config.yaml
n_layer: 15
n_head: 9
d_mlp: 512
vocab_size: 2048
norm: "rmsnorm"
attn_scale: 0.177
parallel_block: false
init_std_up: 0.0358
schedule: "wsd"
decay_fraction: 0.749
final_lr_fraction: 0.05
seq_len: 768
train_tokens: 127900000
dataset: "wikipedia_en"
MLP neurons of a small language model. Each row is named by its layer, matrix (gate and up: input weights; down: output weights) and neuron, and shows model dimensions 48-143. Each number is 200 + 30 x the weight over its row's rms, rounded and kept within 0 to 999. A neuron's up and down rows have the sign that makes its largest values positive.
After each neuron's rows, "fires on" lists the tokens most often at its 100 highest values on Wikipedia text that the model never trained on.

L3.gate339,127,251,228,178,184,236,143,169,176,218,221,211,173,219,194,212,191,177,165,183,199,195,195,216,164,250,192,190,201,214,152,179,173,186,223,215,176,150,182,150,216,249,230,201,236,186,252,134,162,232,259,225,174,147,207,203,166,174,158,189,180,240,206,165,212,243,217,217,185,204,145,201,167,176,217,195,194,220,201,194,212,214,185,216,238,251,176,201,197,127,166,188,180,199,212,171
L3.up339,148,225,213,226,208,218,243,163,250,212,231,178,197,211,183,240,180,171,216,223,224,197,216,227,193,218,232,140,198,213,199,220,174,219,139,236,186,125,171,198,217,146,239,200,247,178,219,146,206,189,223,206,152,195,188,135,192,178,180,198,156,164,218,222,227,233,191,200,184,221,206,223,210,161,193,185,243,196,227,220,173,234,142,212,229,207,235,213,176,224,187,187,175,247,134,221
L3.down339,211,203,223,207,179,209,173,182,200,270,172,173,212,200,225,177,184,145,173,246,201,196,221,254,235,213,210,210,218,200,204,236,155,220,235,234,179,146,222,184,234,222,219,275,171,186,212,175,140,159,217,215,197,179,183,164,190,260,223,241,230,226,257,177,212,201,163,217,217,207,228,234,219,170,223,210,174,198,144,203,164,231,202,175,237,222,251,208,173,229,260,184,169,276,160,204
fires on: "ar", "ap", "m", " Time", "p", "ag"

L10.gate196,239,244,150,180,194,240,189,211,197,176,237,212,165,140,192,224,216,168,217,188,236,218,195,175,170,170,194,220,142,196,259,156,234,199,233,224,216,211,174,185,141,219,212,214,228,246,200,143,187,183,168,239,232,228,144,193,155,198,225,248,195,242,214,189,205,169,192,197,171,189,189,225,191,214,169,218,185,224,216,145,226,174,221,202,292,214,195,213,185,157,198,185,223,164,192,194
L10.up196,154,214,203,164,204,211,221,248,247,176,217,190,211,202,134,157,173,201,182,204,193,163,176,212,247,213,252,213,171,233,227,268,177,224,192,206,234,206,261,205,183,217,190,196,171,223,211,192,170,175,159,173,170,206,174,226,173,200,220,217,180,160,192,234,183,199,155,163,161,158,171,189,162,216,143,206,216,221,194,199,151,249,210,221,222,217,190,164,140,157,212,220,211,180,207,194
L10.down196,169,232,188,234,249,126,163,181,136,185,238,181,164,240,217,166,185,211,110,237,253,205,151,256,178,253,213,214,209,258,218,203,165,196,176,196,215,180,213,224,218,213,207,176,224,230,188,194,210,173,200,191,182,195,180,211,199,177,197,213,210,238,237,234,170,197,241,212,160,171,157,198,156,188,197,263,201,184,235,192,178,224,180,184,212,266,135,242,149,190,222,240,225,214,250,236
fires on: " ", " in", "s", " to", " South"

L8.gate298,189,228,230,230,226,210,208,199,184,143,206,223,180,208,177,172,217,248,216,200,230,241,211,213,220,296,211,196,231,261,215,223,214,221,236,179,204,198,189,165,261,138,206,207,210,210,236,230,208,225,155,194,177,205,183,203,218,224,209,231,215,206,231,205,214,156,161,181,145,221,196,215,222,204,211,194,204,167,192,187,166,189,197,237,218,182,207,188,180,214,193,186,164,224,178,184
L8.up298,147,199,161,246,211,262,190,192,264,183,165,199,242,170,161,228,193,228,186,185,167,189,215,188,199,235,230,205,211,209,198,213,225,223,167,141,179,198,203,160,242,166,190,204,209,159,222,209,228,209,193,226,193,155,224,200,232,151,222,233,233,212,213,198,199,180,178,173,175,186,194,149,242,219,255,154,180,154,181,211,173,191,160,206,193,211,189,202,192,214,176,186,205,151,197,122
L8.down298,212,191,208,138,211,200,175,209,218,165,179,270,225,261,151,214,201,225,225,230,180,178,177,192,225,208,212,153,241,212,192,199,146,171,264,206,212,269,194,189,243,245,186,237,156,261,211,139,157,175,196,240,229,155,196,193,208,170,221,192,182,173,199,178,207,196,204,182,146,198,188,156,223,182,202,213,208,141,138,164,117,228,196,175,138,161,223,206,207,259,202,189,199,171,215,222
fires on: " a", "),", " one", " ", "est", "A"

L12.gate386,194,186,203,244,211,145,243,215,146,216,206,250,178,172,212,172,177,210,192,159,208,231,221,174,187,257,212,268,177,243,201,198,166,195,219,203,217,180,231,229,183,228,228,244,196,199,258,220,117,223,219,200,195,205,204,175,209,168,234,223,219,157,197,152,159,173,204,207,189,200,207,178,227,189,166,211,206,210,185,239,257,232,198,225,225,219,236,223,216,189,194,198,154,143,218,220
L12.up386,161,162,116,167,247,200,144,250,288,209,205,194,199,169,248,214,206,211,237,199,209,231,174,159,228,246,182,267,250,186,241,183,210,158,198,228,171,180,199,201,225,216,211,194,169,179,179,228,199,205,213,170,176,181,178,253,214,184,188,195,218,192,189,199,177,214,248,280,175,206,200,221,213,185,218,227,163,277,180,216,154,185,170,244,235,202,187,169,187,198,187,169,219,203,178,180
L12.down386,193,231,203,215,207,189,219,182,205,257,218,212,182,174,187,195,221,206,220,217,240,248,133,231,204,192,200,150,150,207,222,171,182,139,163,200,217,154,183,217,216,220,180,165,177,191,204,186,211,194,184,189,200,169,204,179,224,201,211,180,199,197,160,176,171,254,238,223,138,230,201,260,251,232,194,214,212,234,201,222,156,184,245,187,215,202,205,191,337,134,240,235,239,189,210,182
fires on: " in", " with", " a", "ith"

L9.gate174,240,184,208,226,207,146,166,200,220,198,238,254,209,192,201,189,235,167,161,234,203,217,164,190,189,234,216,200,214,206,194,183,173,222,202,194,162,211,209,196,231,236,188,235,232,234,161,213,204,170,185,232,202,198,276,187,157,212,223,239,195,225,253,167,211,197,211,141,211,223,160,131,218,184,220,183,130,204,215,232,210,172,200,215,127,181,175,228,181,165,177,199,193,198,269,187
L9.up174,219,220,210,251,187,278,207,171,255,134,206,205,249,184,163,227,172,178,204,199,221,196,213,160,163,171,218,235,220,235,206,204,166,205,201,163,239,209,175,191,261,194,246,168,203,200,250,206,216,176,244,203,176,154,193,189,186,208,192,199,212,268,194,179,183,175,211,189,193,180,207,197,180,169,260,153,182,197,194,189,207,242,210,199,156,229,199,209,198,116,177,191,240,183,218,184
L9.down174,168,173,212,223,177,214,207,134,147,252,202,195,145,181,175,252,193,213,284,245,232,174,171,175,198,225,211,216,171,215,138,215,188,245,151,213,207,226,193,239,214,202,244,228,227,202,192,188,196,154,232,201,208,156,212,222,171,266,200,189,195,200,195,192,200,218,138,157,174,243,157,212,224,169,198,181,206,229,229,172,217,229,187,197,175,227,167,183,183,215,284,178,213,164,225,206
fires on: " ", " m", "he", "an", "est"

L2.gate233,221,188,191,210,161,184,237,191,222,163,134,222,152,155,165,197,187,209,230,198,169,210,211,157,198,192,201,213,199,176,177,159,246,170,181,211,182,233,194,171,154,165,198,214,234,220,261,224,178,204,174,172,179,210,254,217,216,273,231,180,196,230,154,204,171,189,255,235,288,208,255,221,218,244,143,239,210,252,211,215,291,200,267,189,146,200,151,205,190,194,221,261,182,181,211,200
L2.up233,188,207,195,211,188,173,244,208,192,131,179,254,145,183,139,180,205,212,207,211,182,197,172,162,184,183,218,227,195,146,163,154,209,204,169,218,222,266,197,175,152,162,189,192,192,224,236,196,175,210,156,201,181,212,235,186,229,274,198,178,213,239,201,222,156,184,231,215,280,163,222,219,226,242,149,243,226,221,204,243,226,185,226,124,161,195,174,216,185,192,244,268,232,205,186,238
L2.down233,142,180,209,204,220,211,165,155,158,240,249,190,238,224,235,208,214,175,154,207,217,194,180,210,188,203,211,186,218,223,232,220,175,182,189,191,220,160,199,236,210,212,203,189,184,148,166,196,197,197,214,202,227,189,146,143,213,133,186,230,242,182,212,200,234,202,144,173,151,191,160,151,201,148,227,155,207,168,201,168,140,182,156,210,282,206,229,213,223,226,178,114,229,236,193,191
fires on: " club", " born", "ief", "ured", "56", "ersonal"

L8.gate145,196,230,228,198,206,130,176,187,211,232,160,218,240,225,175,176,143,175,185,233,230,206,220,222,199,242,180,232,160,229,157,191,191,218,199,217,174,145,215,157,224,193,174,198,244,227,225,133,162,180,165,182,245,218,181,182,193,196,171,198,202,183,173,169,204,222,148,219,158,142,185,233,249,219,235,187,173,132,187,175,179,207,202,232,158,203,194,188,140,172,239,195,184,155,199,233
L8.up145,190,164,221,220,217,182,212,218,242,218,218,198,213,207,176,173,197,187,169,224,215,195,231,160,178,172,219,134,279,262,191,194,254,219,159,247,222,159,169,192,226,160,189,235,137,189,184,200,183,231,217,188,234,125,196,214,170,219,207,177,252,129,248,190,177,251,178,189,195,148,227,217,234,183,191,219,221,178,218,231,177,190,174,233,189,177,157,207,200,213,225,207,202,190,162,175
L8.down145,202,191,212,232,225,206,237,240,199,187,189,188,143,157,216,195,223,149,188,260,134,169,164,195,263,177,165,197,203,241,188,240,196,209,134,185,163,190,232,207,199,235,200,260,240,165,187,150,209,202,276,215,206,150,182,142,210,219,194,201,235,175,294,219,198,202,210,222,192,160,218,221,209,177,173,175,194,208,192,185,212,243,159,196,191,178,168,201,231,208,170,201,211,216,158,228
fires on: "ar", "m", "ag", "ub"

L10.gate473,182,167,208,148,164,204,226,148,177,186,265,237,183,186,174,209,216,202,197,265,234,173,207,229,204,224,188,230,190,259,172,179,212,195,202,184,265,187,215,195,188,184,148,210,213,180,188,168,216,159,178,241,242,149,165,210,173,155,222,224,255,230,218,237,204,160,184,191,174,193,217,188,159,206,166,168,223,197,244,160,196,196,242,199,226,200,200,195,193,179,183,143,190,217,240,239
L10.up473,237,172,173,201,197,197,229,141,213,207,205,259,199,224,173,182,182,218,159,212,206,221,214,164,199,160,180,190,185,204,213,153,223,254,251,242,224,200,137,249,208,209,213,218,188,176,229,209,231,153,201,203,233,210,200,133,199,186,222,179,167,204,149,272,167,202,185,156,229,245,194,216,166,230,179,216,138,221,164,246,249,170,243,171,175,211,216,177,210,229,227,219,237,165,197,202
L10.down473,196,190,207,197,208,213,220,240,183,182,168,177,217,159,192,217,179,188,216,220,203,197,234,181,184,207,195,220,205,166,250,203,240,186,168,237,214,162,176,193,183,244,140,196,177,149,163,194,185,165,156,157,153,262,243,198,205,196,128,241,228,173,255,235,186,158,215,274,210,186,178,199,188,196,197,203,183,170,212,230,188,197,239,226,207,221,185,187,219,196,187,197,187,172,204,201
fires on: " res", " s", " t", " Res"

L2.gate356,172,211,147,184,218,243,212,224,194,223,179,193,144,201,197,156,215,203,183,234,192,232,194,224,201,203,238,210,137,185,199,194,218,230,188,226,195,233,171,215,166,245,236,209,145,197,182,134,193,150,211,190,130,235,193,234,195,195,229,160,216,208,184,236,152,219,209,175,193,175,245,228,233,224,129,167,182,199,194,160,230,207,195,214,165,197,251,156,229,199,191,209,158,153,170,151
L2.up356,176,224,163,160,216,271,206,181,213,226,212,198,180,223,226,131,249,172,160,211,221,194,182,199,182,258,215,180,167,195,165,168,196,223,162,234,217,172,189,202,203,181,204,215,173,172,180,151,200,161,199,242,157,210,193,210,195,212,249,166,197,206,210,203,191,224,216,182,192,196,222,240,261,240,139,173,211,217,216,156,198,215,166,218,208,177,249,162,257,218,197,234,165,208,161,155
L2.down356,214,224,244,166,151,175,208,188,237,237,232,176,232,232,264,186,223,169,215,206,215,129,194,151,219,264,178,223,239,224,181,208,168,138,151,212,221,154,230,236,224,147,140,147,219,226,194,254,198,242,177,194,259,202,239,161,195,206,226,209,197,167,208,189,209,199,181,207,245,191,194,208,217,191,251,189,239,182,172,235,197,136,190,198,215,175,185,200,142,212,177,223,215,247,207,170
fires on: "acing", "ited", "ents", "ated", "ering", " Canada"

L12.gate345,181,226,243,167,199,198,249,193,144,192,184,194,187,164,145,219,210,185,213,197,218,214,210,176,235,187,205,184,190,222,159,194,183,214,230,190,229,182,111,234,203,226,195,236,186,212,184,207,187,170,171,162,195,219,162,237,168,221,214,231,189,199,174,187,209,232,172,246,176,179,171,180,205,185,173,205,161,177,217,162,191,170,170,185,183,208,207,207,196,212,193,247,152,176,172,186
L12.up345,191,158,181,220,214,224,222,180,227,207,167,227,200,185,168,200,180,212,162,234,217,225,240,216,183,171,201,184,165,185,211,209,179,235,236,220,246,207,120,223,245,218,217,219,199,223,226,198,156,212,204,210,212,165,243,216,221,196,177,181,214,201,211,170,236,176,166,227,157,220,168,181,195,210,219,254,240,248,201,233,93,162,197,210,227,203,173,188,271,222,172,193,110,225,191,237
L12.down345,143,203,204,146,180,213,213,177,209,186,190,199,169,184,253,170,206,229,181,208,208,162,237,186,208,169,226,217,158,194,229,141,233,211,212,166,222,213,216,204,190,240,224,143,222,206,193,224,203,185,174,209,236,216,210,229,218,198,162,236,171,186,242,212,216,178,183,157,182,208,191,217,202,220,155,212,282,160,193,274,215,260,192,231,200,154,169,152,232,210,226,210,143,213,186,213
fires on: ",", ".", "ult", " and"

L5.gate194,235,258,198,216,191,188,195,214,205,193,178,141,208,228,227,177,167,180,174,198,272,99,167,183,214,231,225,203,180,172,175,275,198,144,184,170,244,187,185,200,207,204,180,206,200,235,152,181,205,208,237,209,252,218,175,214,206,241,178,202,222,220,195,277,186,153,150,231,228,201,175,186,247,226,202,198,191,194,237,220,262,213,198,138,173,167,186,240,185,163,145,178,193,224,228,216
L5.up194,209,208,144,183,148,168,224,165,186,187,210,218,180,197,207,131,183,160,194,196,235,176,212,223,187,182,219,185,134,160,201,203,166,235,174,216,197,207,101,187,206,197,236,253,197,170,195,175,166,200,213,224,195,258,198,184,208,240,204,195,187,231,221,244,172,225,189,221,191,214,190,184,234,196,166,211,196,230,199,233,194,192,190,175,193,219,216,187,207,217,109,234,157,174,165,157
L5.down194,188,232,237,214,223,212,231,190,243,163,207,153,173,204,180,197,268,204,171,196,230,247,214,207,203,205,220,218,179,221,165,217,179,207,196,190,223,176,203,202,221,264,195,186,207,163,202,173,180,207,192,258,154,226,224,235,216,169,254,249,156,152,196,168,251,182,201,194,210,281,215,266,197,216,148,216,201,226,193,158,166,201,225,196,221,207,205,241,203,201,265,210,199,160,203,189
fires on: "ail", "ud", "ile", "at", "'", "es"

L10.gate126,272,182,243,191,182,193,232,183,243,212,211,197,168,171,182,239,196,234,160,201,161,162,210,246,185,206,158,211,204,203,222,230,241,195,204,185,200,208,218,178,181,163,196,200,194,251,260,148,193,183,151,242,247,178,201,243,212,183,150,180,224,222,188,195,245,233,162,163,175,205,186,197,174,186,215,159,209,150,209,188,197,169,236,173,201,209,205,226,229,194,176,216,157,147,205,265
L10.up126,138,217,200,228,167,212,207,233,180,202,179,223,226,212,188,201,262,179,203,172,151,241,191,226,227,196,173,190,202,255,227,189,255,188,198,243,232,179,182,214,176,212,174,193,171,187,207,217,191,153,224,156,219,186,172,172,222,178,206,190,200,199,188,233,179,219,202,221,174,207,195,178,173,175,194,214,177,227,227,183,230,236,227,200,202,235,209,231,203,221,218,180,212,216,199,242
L10.down126,198,191,210,216,160,233,217,153,223,202,183,190,159,160,192,193,238,190,217,164,187,189,167,195,216,174,196,161,165,137,199,174,231,187,155,188,210,211,176,240,205,148,175,183,220,214,187,177,153,161,182,170,241,200,234,212,197,160,181,229,163,250,194,218,183,186,231,172,231,172,240,241,122,184,173,231,177,174,216,185,140,191,189,151,236,177,181,219,240,196,216,147,159,203,188,243
fires on: " t", " s", " c", " S"

L11.gate368,207,181,136,216,215,232,148,219,210,203,212,185,167,150,226,188,238,233,244,166,214,169,169,228,241,275,145,211,197,222,236,179,182,219,210,218,214,213,257,202,158,208,193,221,223,209,250,252,206,179,218,235,186,183,179,175,154,172,185,250,197,232,217,209,164,233,179,197,212,197,211,214,173,230,268,212,196,240,155,199,221,241,280,179,228,145,165,143,168,151,172,210,207,158,200,226
L11.up368,174,248,144,188,229,190,187,235,239,244,248,200,140,177,180,179,148,218,216,208,177,131,177,208,272,250,190,245,191,214,201,197,231,166,266,170,183,146,208,187,134,226,200,231,184,159,192,173,166,154,226,239,197,227,164,222,235,187,197,185,205,207,214,238,253,217,198,209,168,222,182,224,201,166,207,198,236,185,244,209,194,200,188,180,174,168,235,189,244,180,172,223,205,221,222,197
L11.down368,179,175,194,175,246,221,205,202,205,201,194,213,212,185,211,129,203,204,188,164,207,272,133,226,255,223,203,172,214,221,165,222,210,197,176,186,233,232,158,170,212,180,206,192,205,220,176,158,240,173,181,195,199,197,225,183,254,203,193,136,192,213,195,219,146,225,228,200,180,204,208,191,255,224,190,174,214,268,175,158,192,172,267,200,176,189,173,185,270,207,180,247,251,155,198,199
fires on: " in", " of", "and", "ith"

L8.gate46,183,172,170,200,178,223,138,206,228,180,250,235,144,177,219,266,196,225,204,200,222,203,176,217,225,199,162,182,196,149,273,190,246,204,199,150,168,136,181,192,190,206,181,209,213,129,193,197,231,220,251,187,229,206,153,213,235,211,184,232,166,197,239,183,193,182,177,244,152,151,163,176,223,236,213,208,158,274,141,214,243,221,202,208,210,186,229,176,156,259,234,188,185,173,175,200
L8.up46,219,190,142,224,191,178,209,214,224,170,186,165,194,180,195,193,223,179,194,230,255,212,191,233,195,210,197,195,185,240,242,223,224,180,189,111,176,208,234,189,177,237,166,223,221,136,190,216,212,181,197,201,231,239,217,199,219,174,195,209,190,153,225,205,219,138,189,207,230,153,182,225,201,208,267,207,183,245,253,156,227,180,191,174,183,207,221,134,230,215,189,224,164,159,213,241
L8.down46,182,184,183,177,230,152,192,202,161,172,180,130,220,173,167,228,180,181,178,203,225,200,200,154,201,188,190,207,207,247,244,188,247,233,159,134,157,189,166,174,151,180,219,214,191,193,166,190,253,208,200,208,173,203,227,213,159,196,218,209,121,250,193,147,205,231,236,200,196,204,231,220,232,245,242,199,159,226,154,186,148,196,187,249,147,151,223,219,193,214,175,199,198,193,221,208
fires on: "le", "ur", "ure", "en", "ce", "or"

L11.gate114,223,205,266,182,201,175,232,206,173,180,153,215,200,218,156,207,268,193,163,243,220,228,200,179,232,239,144,184,254,196,211,239,187,194,231,228,272,205,186,170,241,211,186,202,189,187,229,192,160,115,207,188,198,234,215,237,155,248,206,182,201,232,109,161,193,217,165,193,259,175,190,176,179,186,227,174,215,156,213,222,203,215,183,200,165,218,188,178,184,188,265,168,200,185,163,173
L11.up114,173,203,222,200,215,182,150,191,251,222,155,204,221,193,214,246,207,216,126,219,223,212,219,223,229,105,114,148,180,162,246,199,169,215,172,183,188,173,210,198,219,177,222,274,220,170,165,194,190,206,214,204,220,157,226,198,197,214,197,225,215,149,209,232,199,208,198,249,177,185,174,232,196,196,162,230,198,239,213,183,189,127,201,186,174,230,201,211,239,183,240,160,200,141,197,219
L11.down114,158,186,162,324,222,192,180,199,202,218,197,171,177,239,198,210,193,188,156,239,157,211,221,223,157,190,176,207,234,218,199,202,231,224,236,193,207,240,201,172,214,203,205,188,183,208,177,195,206,226,235,145,183,199,146,218,205,192,213,212,180,152,259,229,212,171,207,206,188,226,177,181,267,236,140,182,118,194,204,206,180,216,192,158,191,190,176,237,258,228,217,187,185,202,189,200
fires on: ",", ".", " ."

L11.gate190,146,178,214,247,257,137,238,204,181,234,201,194,204,188,180,177,195,195,163,239,203,267,224,219,251,245,238,218,152,160,212,188,215,179,155,153,215,144,178,224,132,197,170,140,202,209,127,199,215,240,250,151,178,222,161,224,236,193,221,174,224,209,187,190,232,147,140,175,187,167,205,209,214,204,250,205,210,179,181,204,184,164,195,204,263,212,187,239,184,179,232,222,180,197,202,224
L11.up190,187,162,146,249,210,198,181,228,191,216,169,163,197,209,174,175,215,247,232,186,210,211,205,157,202,185,233,211,200,220,173,192,244,200,211,222,202,178,211,173,184,208,196,202,177,190,164,221,208,259,224,217,229,179,246,271,195,182,179,173,189,207,170,190,202,189,208,240,155,183,140,210,198,203,216,229,140,201,187,205,237,200,166,173,149,177,182,314,202,243,184,234,202,222,154,173
L11.down190,214,216,186,181,178,233,199,124,178,210,161,152,212,215,176,208,222,197,247,232,199,165,206,240,164,178,235,196,212,207,143,226,223,202,209,199,200,236,182,221,162,182,214,232,205,192,261,213,157,230,175,204,203,165,207,173,187,226,177,174,254,195,256,250,175,122,210,190,191,173,178,156,186,202,174,182,206,171,218,222,158,200,228,240,219,215,268,155,221,217,184,256,213,161,202,205
fires on: "ob", "art", "ov", "ot", "en", "iss"

L10.gate246,202,167,187,235,147,184,180,188,211,116,211,198,143,223,142,215,168,236,218,213,274,179,169,172,159,192,186,184,169,136,218,202,201,212,141,173,233,231,177,157,202,183,158,183,151,191,169,204,173,172,212,133,207,208,206,163,167,153,226,206,218,175,202,197,153,218,188,198,182,216,189,259,213,154,242,193,162,233,200,236,191,222,191,155,208,199,288,149,141,200,187,206,198,158,190,196
L10.up246,153,197,207,255,130,190,161,160,200,159,251,198,217,177,193,197,185,201,175,231,241,225,199,215,195,206,156,200,195,228,197,188,213,181,225,161,186,161,199,125,157,222,199,174,241,200,239,224,178,209,175,166,206,180,193,202,187,160,221,170,214,183,211,207,240,264,187,231,226,165,176,197,228,151,243,181,193,225,173,194,187,221,173,115,206,150,187,162,218,253,223,197,251,206,183,234
L10.down246,152,236,257,217,218,183,193,229,202,206,182,219,210,172,149,207,187,224,182,177,205,238,217,194,163,177,197,210,213,209,233,176,180,179,169,173,205,146,152,137,216,192,164,204,277,222,183,226,186,229,255,186,233,189,193,227,203,209,231,204,195,194,159,216,258,231,184,180,172,144,199,196,173,183,217,165,153,169,152,204,204,189,247,221,230,224,205,167,131,186,227,212,203,185,249,204
fires on: "le", "re", "z", "en", "e", "es"

L11.gate180,166,208,291,183,207,181,189,219,215,207,225,202,241,221,240,176,177,230,215,226,264,218,230,211,229,276,205,194,181,196,241,195,210,223,213,147,170,221,181,206,156,240,194,238,217,191,180,178,219,176,207,260,220,212,201,186,171,207,211,199,201,185,161,148,188,195,162,157,209,250,189,138,193,207,178,115,231,186,189,208,176,218,207,197,201,213,157,188,191,173,202,171,243,161,282,185
L11.up180,196,241,254,260,178,185,206,183,238,200,238,240,236,232,208,195,208,205,227,205,221,218,208,216,189,217,228,192,229,187,236,203,200,175,191,184,217,216,200,239,221,250,208,168,204,237,192,196,248,187,235,217,198,201,201,235,215,211,211,157,161,203,214,203,189,227,179,175,134,210,227,174,214,184,137,225,197,226,182,201,172,195,204,190,192,203,172,207,165,208,167,177,216,146,146,170
L11.down180,229,241,245,184,245,195,250,253,198,164,237,181,162,157,235,164,199,185,212,161,225,211,241,166,201,223,295,172,158,227,194,207,164,168,156,236,166,157,215,177,127,214,201,151,205,221,177,188,200,158,213,238,169,236,141,227,211,158,185,229,196,194,258,143,215,198,180,195,163,209,202,203,163,208,184,227,236,182,184,243,154,211,181,217,255,206,194,223,201,136,204,198,156,220,225,236
fires on: " cl", " v", "at", " st", "am", "-"

L10.gate100,241,153,263,206,230,209,168,219,161,248,189,236,184,198,156,226,220,237,152,235,196,177,183,195,156,190,175,160,219,200,174,203,184,203,237,204,209,139,200,213,191,219,158,273,232,221,213,191,221,188,240,210,257,229,205,216,230,225,194,136,225,258,184,192,190,225,251,179,222,146,229,241,193,237,198,202,124,206,174,202,187,176,232,220,138,175,190,181,209,173,203,169,204,181,191,169
L10.up100,235,162,207,187,218,154,158,214,222,218,159,241,252,225,192,208,202,180,212,198,148,222,184,251,209,138,202,155,216,186,209,179,256,185,205,139,176,194,202,171,215,222,243,197,181,212,225,170,190,216,177,229,188,227,231,206,196,240,159,199,233,163,144,202,222,217,174,258,167,223,164,190,156,169,258,207,202,174,195,277,181,143,218,214,239,159,221,199,198,175,225,178,252,178,217,208
L10.down100,170,212,174,189,151,213,199,171,216,214,179,196,185,231,205,266,190,240,196,164,258,227,206,222,205,195,197,195,201,182,182,148,195,217,193,169,203,208,141,181,136,166,175,209,186,189,221,223,233,192,171,187,202,221,227,229,146,218,165,263,228,200,244,243,212,206,214,216,196,219,196,240,203,270,180,173,198,221,220,242,196,207,167,175,183,228,204,215,264,135,217,197,203,152,186,220
fires on: ",", ".", "ro", ")."

L3.gate442,242,231,170,210,263,180,198,118,203,203,235,200,171,138,211,211,216,156,199,210,262,239,286,186,212,259,223,243,232,168,240,186,183,180,151,191,202,226,161,229,207,171,225,186,151,180,196,237,231,161,226,175,181,166,212,182,166,269,214,220,168,233,200,186,176,195,259,192,203,216,136,227,203,186,192,221,229,199,160,222,234,238,226,189,232,243,175,208,204,188,197,201,218,189,232,206
L3.up442,236,226,254,163,217,231,193,174,204,219,199,217,169,213,212,278,191,198,187,203,171,186,164,212,123,181,243,230,176,247,181,146,233,201,171,262,208,266,158,233,159,155,197,195,182,200,234,250,256,201,206,185,168,176,227,185,213,226,235,176,168,188,156,176,218,219,180,216,249,219,177,165,242,178,185,203,174,212,180,158,234,209,189,195,187,230,186,228,198,167,183,163,257,240,217,200
L3.down442,170,172,211,205,191,166,162,209,206,233,181,172,175,219,261,198,180,236,210,264,224,180,229,185,218,211,177,218,165,213,167,196,183,179,215,225,193,229,133,163,191,193,213,190,257,245,215,224,180,216,235,256,225,215,225,238,188,194,183,240,197,213,208,245,217,159,194,226,230,163,218,187,216,186,270,214,201,187,197,146,209,172,189,201,295,168,203,191,160,234,260,170,220,203,172,190
fires on: "6", "5", "0", "13", "3"

L11.gate314,176,245,170,240,188,270,209,180,241,184,248,185,179,198,220,208,198,200,158,152,236,156,176,141,169,267,201,173,174,230,186,159,218,202,211,182,218,200,199,223,179,159,201,208,215,200,204,216,89,204,205,228,263,241,213,205,141,162,217,254,207,218,203,235,196,174,200,247,247,208,250,202,205,196,179,210,188,179,254,213,198,227,159,188,228,209,229,201,143,179,144,188,215,182,236,204
L11.up314,171,184,243,160,182,166,203,198,210,185,225,253,180,217,164,214,180,162,200,201,209,190,190,157,230,219,210,214,159,228,197,245,247,148,226,167,173,167,157,221,230,156,191,181,167,206,237,231,258,169,230,206,197,171,165,271,165,196,164,249,210,220,217,165,207,175,191,229,207,179,202,141,205,209,177,199,184,156,164,192,182,230,182,230,209,175,231,189,208,193,136,223,250,180,200,291
L11.down314,221,212,176,165,204,217,248,205,199,131,164,218,157,249,195,171,230,171,209,195,187,173,242,169,220,263,196,184,158,210,226,200,209,211,181,171,256,212,176,195,241,204,186,214,176,236,244,198,214,170,237,219,253,186,281,246,206,186,238,209,183,206,202,217,163,186,235,175,268,187,194,230,193,118,230,161,232,213,177,137,165,215,179,216,201,166,211,196,176,234,193,182,207,167,237,183
fires on: " of", "ire", " ", "ul", "un", " to"

L5.gate201,169,208,257,145,175,226,168,174,224,203,204,233,181,235,219,217,209,191,197,218,171,170,209,252,184,204,240,214,195,194,238,192,153,187,173,170,276,267,248,171,206,205,157,206,164,242,206,267,185,218,198,169,153,174,210,224,214,213,211,200,184,253,207,194,200,199,201,219,141,170,219,181,228,175,213,219,191,161,194,174,217,222,168,255,255,202,166,182,219,166,215,250,197,230,196,224
L5.up201,235,171,211,147,256,242,191,177,209,214,213,213,193,197,241,234,213,184,192,181,154,152,206,200,162,199,264,246,235,230,204,151,219,204,189,185,219,239,198,183,177,136,217,211,173,211,244,238,248,215,176,182,197,238,191,249,167,253,196,160,217,213,208,192,180,222,197,176,190,209,234,196,190,199,194,227,172,177,227,197,224,182,191,215,245,281,166,236,215,197,197,170,139,200,206,194
L5.down201,156,212,231,182,189,196,247,230,232,261,165,211,179,178,176,185,184,256,177,232,221,164,215,182,236,175,195,203,207,203,240,177,149,192,208,226,144,229,233,181,196,201,160,243,194,172,196,227,117,172,201,237,206,229,137,195,199,200,197,200,182,166,225,172,202,216,211,151,222,172,179,191,214,210,207,215,162,182,209,178,208,172,197,219,238,182,208,208,239,202,212,216,202,211,225,232
fires on: " -", "0", "6", "9", "5"